config.toml
vocab_size = 3212
activation = "gelu"
positions = "learned"
init_std_qkv = 0.0255
lr_mult_qkv = 0.7
lr_head = 0.00455
grad_clip = 2.0
final_lr_fraction = 0.1
batch_tokens = 32768
doc_mask = false
MLP neurons of a small language model. Each row is named by its layer, matrix (up: input weights; down: output weights) and neuron, and shows model dimensions 96-191. Each number is 128 + 32 x the weight over its row's rms, rounded and kept within 0 to 255.
After each neuron's rows, "fires before" lists the tokens most often just after its 100 highest values on Wikipedia text that the model never trained on; "fires in" lists the words (lower case) most often at its 100 highest values on Wikipedia text that the model never trained on.

L3.up931 [148 103  73 160 142 138  98 127  93 102 152 140 127 164 111  98 161 114 142 134 117  97 133 102 132 109 148 158  95 120  65 152 107 145 140 129 161 105 143 194 108 102  89 138 168 192 105 162 164 175  87  71 159 117 179  94  97 131 113 134 146  86 130 141 116  80 176 123 129 159  71 129 119 140 137 116 108 161 114 105 174 133 139 123 123 144 163  80 119 173 145 100 120 159 103 172]
L3.down931 [130 157 102 124 117 157 103 113 152  95 144 112  80 118 118 183 145 146 102  67  82 138 115  72 141 155 150 182 144 136 163 119  95 111 182 117  76 128 161 164 143 140 122 136  83 145  93 136 145  91  75 164 151 148 129  67 114 132 118 219 110 106 189 105 129 140  85 124 134 127 155 113 113 131 156 149  50 146 123 156 141  84 196 108 194 135 119  95 112  89 137 106 185 151 133 111]
fires before: " of", ":", ",", " |", "n", " -"
fires in: "place", "date", "part", "birth", "origin"

L17.up1361 [ 45  88  63 181 152 143 159 156  38  94 189 100 155 153 141 165 160 139 217 124 143  90 160 111 143 108 159  97 156 178 120 129 160  68 139 127 191 154 124 128 122 139 198 123 136 114 158 100 142 163 101 118 106 149 143 158  94 195 128 150 160 147  93 131 132 122 116 211  79 134 144 103 160 125 135 104 127 189 121 122 142 132 144 171  89 177 162 136 178 146 123  90 154 171 142 107]
L17.down1361 [130 174 114 123 134 146 102 162  85 120 114  88 129 141 155 118 123 197 179 103 170  94 124 100 113 129  73 115 135 159 154 130 149 109 135 138 126  45  84 117 112 184  83 129 129 123 115 180 116 120 189  85  82 138 131 145 139  91 120  81 164 105 116 143 174 122 131 120 132 109 132 131 125 140 112 101  81  89 148 149 146 118 160 139 188  81 115  66 139  95  68 142 131 128 143 189]
fires before: " the", " a", " this"
fires in: "of", "during"

L3.up916 [ 87 132 118 129 163 165 161 116 138 175 142 124 118  79  60 110 124 160  90 122 137 192 124 156 134 126 114 129 145 124 151  67 101 143  95  75  97 109 132 131 106 143 108 143 147 136  99 117 124 159  70 148 151 152 131 135 163 167 122 141 100  80 103 152 167 141 117 112 164 174 137 127 135 112 148 150 102  79 150  65 157 127 111 156 122 134 159 123 115 104 130 101 183 161 174 102]
L3.down916 [131 148 186 154 147 106 124 122 107  94 178 171 119  97  92 111 159 138 137 135 211 151 182 105 107 134  79 169 149 100 135 126 141 147 125 117  74 133 109 118 105 125 136 176  87 139 100 148 125 192 190 155 169 150 144 128 171 107 169 157  92 145 162 111 118 132  71 106 151  48 126 116 116  91 122  97 113  87 148 122 116 157 189 117 106 207 136 142 104 127 126  80 150 130 165 138]
fires before: ".", "eration", "ern", " of", ",", " States"
fires in: "s", "united", "west", "federation", "c"

L3.up1365 [119 159  56 123 142 109  96  81  79 162 173 125  77  98  66 115 146  61 136  86 113 125 171 135 108  94 110  85  95  79  92 140 120 104 150 162 124 137 143 132 137 114 113 127 162 172 174 116 164 165 150  78 136 130 157  91 191  70 146 134  64 141 179  92 152 114 168 118 118 137  99 139 112 144 150 126 113 135 106 137 163 160 137 147 113 182 207 115 109 140 116  86 103 154 136 163]
L3.down1365 [120  89 149 122 103 151  58  59 159 116 144 111  71 126 108 131 164 124 136 102 144 130 137  65 106 195 101 110 150 145 115 100 136 142 136 100 143  97 150 142 178 121 123 104 141 130 125 109 119 186  73 144 112 226 151 120  75 116 103 189 131 113 124 110 167 156  93 134 140 149 119 136 142 181 114 129  75  81 117 152 131 134 136 158 120  93 162 140 139 133 137 156  50 139 114 105]
fires before: ":", "\n", " of", " in", "*", " and"
fires in: "career", "birth", "details", "death", "date", "length"

L3.up431 [147 138 130 118 218 177  99  83 100 166  80 121 106 133 125 108 135 125  82 200 144 141 132  79 137 130  91 114 154 118 138 141 143 184 148 171  73 127  89 145 117  72 200 146 111 138 161 124 179 116 121 139 156 112 132 140 146 143 124 206  95  91  96 140 120  79 102 159 107 145 103  74 154 159 185 131 122 107 139  99 145  96  94 172  84 155 164 125  86 110 152 141  74 120 122 163]
L3.down431 [116 110 158 113 103 117 132  67 154 134 121 122 209 100 109 120 124 151 106  88 164 145 101 118  75 138 100 152  76 147 121  84 163 162 110 113 128 161 113 165  81 128 174 105 193 158 136 102 122  47 154 165 137 168  45 112 121 128 109 149 132 149 136 131 171 110 101  84 136 109  85 130 128 132  59 146  72 120  91 115  91 140 149 122  67 117 125 103 186 110 138 127 184  80 136 124]
fires before: "y", "way", " L", "l", "ly", "land"
fires in: "goodyear", "high", "good", "highway", "highly", "goodland"

L3.up1247 [174 115  78 129 169 181 113 133 176  91 103 136 129 141  74 165 143 169 146  98 128 136  97 122 114 115 146 146 111 114 110 107 119 113 155 119  89 173 158 188 133 111  99 111 146 177 162 102 134 114  57 100 141 178 138 101  73 134 179 115 114 159 122 148  75 122 122 133 109 196 185  99 102 135 150 139 125  99 132 133 163 110  92 130  99 147 162 113  96 169 137 100 190 169 112 158]
L3.down1247 [155 180 120 133 103  97 172 153 159  82 125 167 184 157  99 109 142 166 126 148 112  85 135 110 146 116 180 146 100 100 180 122 152 113 174 132 100 148 167 104 117 133 191 144  84  87 115 149 125  82 129 139 146 116 164  97 128 137 142 154 185  73  71 156 103 162 123 110 108 125  74 135 155 146 110 122 108 138 127 145 150 121 133 118 125 164  53  99 137 114 105 172 133 119  46 155]
fires before: " States", " Kingdom", ":"
fires in: "united", "country", "victor"

L9.up765 [114 141 161 142 176  99  96 102 107 115  54  71 135 148 101 149 167 106  92 128 169 120 145 132 156 152 150  70 132  85 128 103 179 177 123 172 118  35 117 103  97 168 113 123  93 143 141  73 131 129 136 129 127 155 126  84  73  98 107 165 149 127 135 115 101  61 116  56  96 126 173 138 123 111  77  98 107 132 132 129 151 124  68 145 136 117 203 168 120 149 154 128 135 176 192 209]
L9.down765 [ 98 120 151 178 247 104 142 129 106  99 143 127 106 137 115 137 144 143  89 126 145  88 134 154 142 148 104 166 111 124  82 206 188 137 128 126 147 120 187 122 141 154  75  97 160 129 127 140 150 107  91 133 109  92 107 155 180 140  86 132 135  88 164  99 139 133 116 156  89 175 166 130 149 155 120 133  76 109 151 128 143 137 144 135 142 136 105 104  95 112 133 143  81 146 141 168]
fires before: " to", "ing", " in", " the"
fires in: "according", "led", "returned", "married", "referred", "spring"

L3.up478 [ 43 108  81 114 116 143 133 158 129 111 135 137 110 117 159  87 121 124 138 191  95 165 153 141 194 106 131 139 117 112 118 106 160 201 154 117 112 157 130  71 128 182 185 123 158 139 130 118 174 146 145 114  77 114 115 123 153 122 153 118 128 205 161 102 150  77 127 174 108 143  69 142 212  78 138 123 115  88 146  89 164 111  75 119  79 110 135 151 121 184 132  96 129 168 126 171]
L3.down478 [ 74 110 128 156 182 102 110  60 158  95  99 182 126 156 109 130 109 128 174  94 131 174 150 148 123 157 149 142 156 136 181  98 158  96  95 211 119 137 128 216 116 125 121 146 111 142 136  88  94  52 142 210 145 155 105 116 122 103 170 115 126 138  89 107 140  81 104 177 131  88 113 176  91 137 129 109 100 159 149 188  73 146 134 101 114 102 134 118 162  63 123 101 132 120 117 157]
fires before: ":", " of", " |", " (", " votes"
fires in: "number", "total", "population", "average", "votes", "length"

L9.up1456 [165 159 130 155 112 158 126 106 156  98  74 129 154 175 180  64 108 128 110 131  90 197 133 149 112 151 125  66 109 115 151 122 192 140 118 134 125 123 147  78 117 174 114 145  66 185 150  97 123 160 123  64 149 186 173  60 140 109 146 135 158 126 126 118 161  94  75 152 127 160 169 195 122 108 110 132 113 107 112 131 156 124 101 147 144  82 111 162 173 107 101  86 175 113 148 133]
L9.down1456 [130 163 175 125 130 146  74 186  98 149  82  98  96 137  97 119  76  79 143 105 127 124 113  96 171 123 120  97  96 147 133 125 106 104 124 124 167 159 123  71 119 170  83 156 114 105 102 179 154  65 156 119  96 153 139  81 114  91 147 137 131 143 128 104 128  92  93 126 139  44 103 131  94 189 146 147  94  99 124 138 160 118 143 121  96 168 127 138 180  99 120 118 186  95 110 150]
fires before: " the", " ", " to", " a"
fires in: "on"